config.yaml
n_head: 6
n_kv_head: 3
norm_place: "pre"
rope_fraction: 0.75
init_std_o: 0.00693
init_std_up: 0.0354
init_std_down: 0.0038
optimizer: "muon_variant"
lr_mult_up: 1.04
schedule: "wsd"
decay_fraction: 0.561
final_lr_fraction: 0.1
seq_len: 128
train_tokens: 261000000
MLP neurons of a small language model. Each row is named by its layer, matrix (gate and up: input weights; down: output weights) and neuron, and shows model dimensions 32-159. Each number is 500 + 40 x the weight over its row's rms, rounded and kept within 0 to 999. Numbers have three digits each. A neuron's up and down rows have the sign that makes its largest values positive.
After each neuron's rows, "raises" lists the tokens whose logits its output raises most directly, leaving later layers aside.

L9.gate579:429536453536484457557511481413485451563501509485481530565400483469519589458479499444542525516458542540514538498438517496540521498486439548480545513462497509548531429494510518473520488440474560534480487563515499558436458537516452472512528511425536470464572485496554426438515502489509486455503441481468513499498518513487535483513560555467560466546392543495575464443521516494468401452485
L9.up579:433535439522484448530525503434534423512470562518443541503485624564513515532481393508530504482488497505506545450485491512515487495411413513492499484503498561446485483518524533447423474561456462575479470484490483539572508527443494489524496494446521481536502492464505410481461585486546508448509528503604517480473504481471474455504448488508550601480458523493486540450533544498482557483472
L9.down579:488480498568576444514454510486496488515536532561563469512427501511504522579540426534513475544469546574496484470446430549567526525441474523460527528528505524457523433499461560435516396509455447500448499498602516482460451509447493430458494448508500462485531444517487481532540580455555464458530531434534453506484546535447522482469554527493392517494548485507556506439503522489457452460555
raises: "ent", "ency", "ently", "ents", "ence"

L8.gate529:523484488516505417532472527500453454512517493433495539453497495555497490514524535500493432473544499455513565563465476466461515437491498499530439436491632467466516491559473463498521486567498550460481509458495595548467501493522467571490541470520507554505442544549524496498484519487534509531482501515548443422530508470480562483456466453451392472542506473462467451450467497562492564574449
L8.up529:470460555520556472535535527554495465532501492536531445460519466514505509483532474556449506521475472499482522495445572470478485418471539483531475551394541542462505507444464521530440472552433475461529500480440583543477484458540392508475496479521519498480470511438470496418483537452480514544465566527456482483527462455530503480507532475448449453612529439554504408439492551568482586571528
L8.down529:473490449479497512491526544512518500482522467499632534457539550458521485517542490536468478535570517490516549509436472527537520482547464560517478551509474447467493505507444540483473503501522464530495510548539560529426538509445487475482537451587526467547465498543489464505503554417483495540495488475456495494481345454467566411476500459432454468548476427500463536500527490575453506465506
raises: "z", "zy", "k", "ze", "ki"

L10.gate573:515504470504524484513446485577473549444580505576472556499464567544536512492457499490506489488530569495487480509557488495459490444490431549472527532418547465556595468456593523551511496544470516516452460460468547522454528560539419444525525536536465500549486494485471575518483474457491516522460571541525476485550530506407498559543527468510546548472474512462578533534433492531472501531442
L10.up573:445547503558521516445532499553499493450572450540431542511500519514437495418472483446561528489438564531512541511561500438525522452462485592438494529507457444513489521536588502547559512479520532462510521479438533455497500515473374472538485566554517526526537436502435530487484500489442518522500430557503462462596464485548481565471478543509534507469518504445502483481494539452460527525472
L10.down573:507479535528485527467589496479502512415529383481418475538459464538522542471479431527469518546428523515503496485518527512566513526523475578430529532436476464518529452539443491584493522545495472510500489414473523508542494465529457489569475538499493470528618450477509572512532477563476471526492461514535467532498481478483462437465534451492493513519494421517483492527514496427531510508542
raises: "y", "y and", "y.", "y,", "ym"

L10.gate634:518482516530447521501427541503490589489559450450525509555464511457528522489539545435565543562502496506497497516508506487571469537473436558519490466485536496510541446498489499535554525465485520440443476463495410591498488539527523478546530502520545494463502459533452435482429469442460443505502566553443561477540532470519430539487494460459543469443471474500575510478544529527560530485504
L10.up634:431467570561523494434501501497502482548523484597492525429445471509490523490559530375411444507491391521500452490567511526494483493487599545460551483496481505496542501549485443533486529495455468436517550494454524583479514511511492457496447523501529489458481510463518520473530486445466490557558582499484489497539436504475527504552493473452552578462524517484437528394484428486516497489464
L10.down634:482437573447517443506436507482492560507584430483564551569498529387526485513568500495476592506564461556535496591471440527544530548465481541472480455488456559493623438445486538506508471489471578491478486516533480564490485533421529479457506507490491460514476477474528476553480514501564520524475531481458533505504576533483395495488460544515501490466547504445552480437555529484439499510478
raises: "ed", "ed to", "ed ", "ed in", "ed for"

L10.gate572:461438490441456477508445473471436524507514471494542446450413448506525461509511494461450512468538519520552506431481489517455489532546450487479519488515540598485577481501556500485435465553447599556472501546450543543479557535507500513582495453460453464477494525453464533445482585581500492442555536534519583507521513476443489510464435463476506531556570523508547501476520424455485514538590
L10.up572:413474545499562468478507523476469499504449464453573481482544497486502485501542543528421512446546539550502484536528526506510485543470489461495492513525576537432542523497542515510438552495488547531426478503445478579484522548568456468499488463510528492546446589473472468443505517544490445497543510503427573497472487526458492482428454546523460430519512564484568453455494557478474453494522
L10.down572:458475549509476505480469543414464452484472525473516440474453485486475501485535496489470502439458574468442442547494508423441536508553526491516493456477550522534552527542519505562492544480491605585469490507473488503442489510540586554536505468520474448549417541513508556482503509505415508499541478536465504542567496529530469478510468492476502555538516438514570461526443504409515504532444
raises: "ime", "r", "ration", "rat", "right"

L9.gate344:484450553512516421514471496432500491536507510482439535457511543475482547445494444477563540477473514390496470481511526511513462540521526494510540528446449486536481457406460467565504421559570429496533574486528407492482531506504543486478515538519487495486477475534564483504456513444432489510515484477574486558431531523494434538534555445562522559452458470494568518495544410530527447429480
L9.up344:563507489467505471479587485488518570559456473513516592517477541621499540539463479476442452474474466566474527485486478521524509492520473473528545530546542487595577512529461547531506505526469542450486455502494424513544518483398455490488451474511511474574558503480544474559455588462510540524479432505486505524509465479507497481555440467521519596462490483438505523471502485531515529453483
L9.down344:492514465451469490551508444578486529469463522483602489572477514513500491405509427639483441496507519484461466509505492477524518490521528525413530465553489495512584481497562438539534499532491475472533522465505501511459532477540462479585543477485561434538558519524535552485470481513419535523550558555544455478563480457510478508468522451485479440441461492500502479463519462510472536564522
raises: "= ", "=", "face", "==", "International"

L9.gate527:459489453500464552516536526573473510492523452517493449476495503466503468564477505477509485419577475489462520559462408541548507498557472517548505563502528498500500533578510538455528563424536482457509460531501545540529524524549418583510451509478486556437479535550535447473486455533473491530542488492499518509505537497435485552503457610502469491473498430495463506478473440567513405481569
L9.up527:525504509499483445466506515541470528522471543540482523475503573473513528546478495446523463536377502533487467480417498441485433555580508497531528562553535475570487435494409535467474563438517466506477471484504469481542495483475513486541459486436542423483493573508495473470552464482525448538457457584515453528448427475460522485497486512510541556468550508471527470535525502550517482588481
L9.down527:493555535513498507474529519429481474531583432463540460529482537503461468531494485515549400492501473465502481537489443515473489463486601503521455487467491469598553501502507471508519525549527550490534498520553515544559473442528471500554419475458458607390456460514458537512544460491525526508498526577451448535514446444457504462474469534485504498450464446492540451513496478434505460508546
raises: "ations", "one", "ation", "ott", "ative"

L8.gate400:454563472428547447515483486446520470540509470453491536575508469531479572485486514471462526483532500506461518546503492493516522434495474488525485522465454393524453459543559503568504446556529531480529516527515439519532573466492513493588530500527537492454481504480489521557463484487462434493443558567553506482499530541534451451540444461480554423508435462492524466494559498530574578532490
L8.up400:535527489472443476448520482425453504465492492459507546472472437540438566516458511529505501466472449506549506468552508546486565497500369535490532459499482442506478478500523464555540519527497503528551503461512544487457574453494508561495478482480523525459498412487487510462482458503490517480573497464498499520569540557483504435551492474483557533541591485522510493453557490542436516548505
L8.down400:524485570540494523431563571503525522392537452461543437637518501466469489477515510536478514486538475536487471502520565477511515406459458486462574495546432496496527451473525463529574473509493501538478470517475490480457545531532484411505481521486528554521530486467502493535478508516454592530482563475534580472492471523490501529497516441499473508427490427425520466562566541544515463556535
raises: "ers.", "ers", "ers of", "ers of the", "ers,"

L2.gate634:499474505519476559505409527480547497484500429521471511583579550485522503449480442494569474452440557512512472475500467515581478493489445542431500467497459491541552478480522533536489462498475531507502548517522506581472501520466492513518454484499545549464488471524462496453476580458569561485561446504509495447430550504484508508468530425484528537517543496498501555526488431460511477484512
L2.up634:486515517535512533481434543477487514480532465499454533547592536495557442455455495521494497456452487554490530491493489513591486438511445532434499476501481529507594504452502515550511439465498548470464541523520532505463512582448493570558544429505485558509547472533505519471475540446557503462545476482486529455399481472563440451445496482522511470544495494478535520484427417479543462551502
L2.down634:453531487511526511505482562499509582505486488512499526524496570500513448459428441537493518509447418469437484498571416470585438506466536537540495472493433548453603512503542537535485413437498556534541597477509519489444469523493506485543537516498514544507572504554483479543505463398482596511535453587484550459457499550525439490475520519510510545491517511467495493457510468532472548567487
raises: "=", "= ", "-", "- Born:", "- V"

L8.gate569:525532511446460446542465510443559544566523538493427399536508518398498476561505512470448479508594467492460496519550526506535531506492505544593501479479490515510433561438450580499517540476544523527472504516490530481509491486503431509483532519604510531508423570515508588459557501477549471487511502523483510533495422517450488527528521521583438474553479473464514447525579516452491499545497
L8.up569:551513519502431511486488488514472487507467461498485446404482509434447583604534476472492510529492529457500570489511550560496495467539474561597474422507488509528427469445454535513511589466582508476432561486502421439507499507493459496542548487531508500389471452470558554504559471471567474465550527527465559495498448541532477525534492501536436419533498525494485508521519465491430478457502
L8.down569:507528499477446490540462520508470508486480489487465550486500506481507421510599456466506503559525416513479477474516541518542443521525456492544524501504481506506506444436445463521474496539481499456514510443524442508478492494506511481439500492518556514515498521424462534423556506453515547388572470458533502468472510551446528530512537527528548502497480393515521455498499583470488478487508
raises: "aining", "av", "ained", "ain", "ains"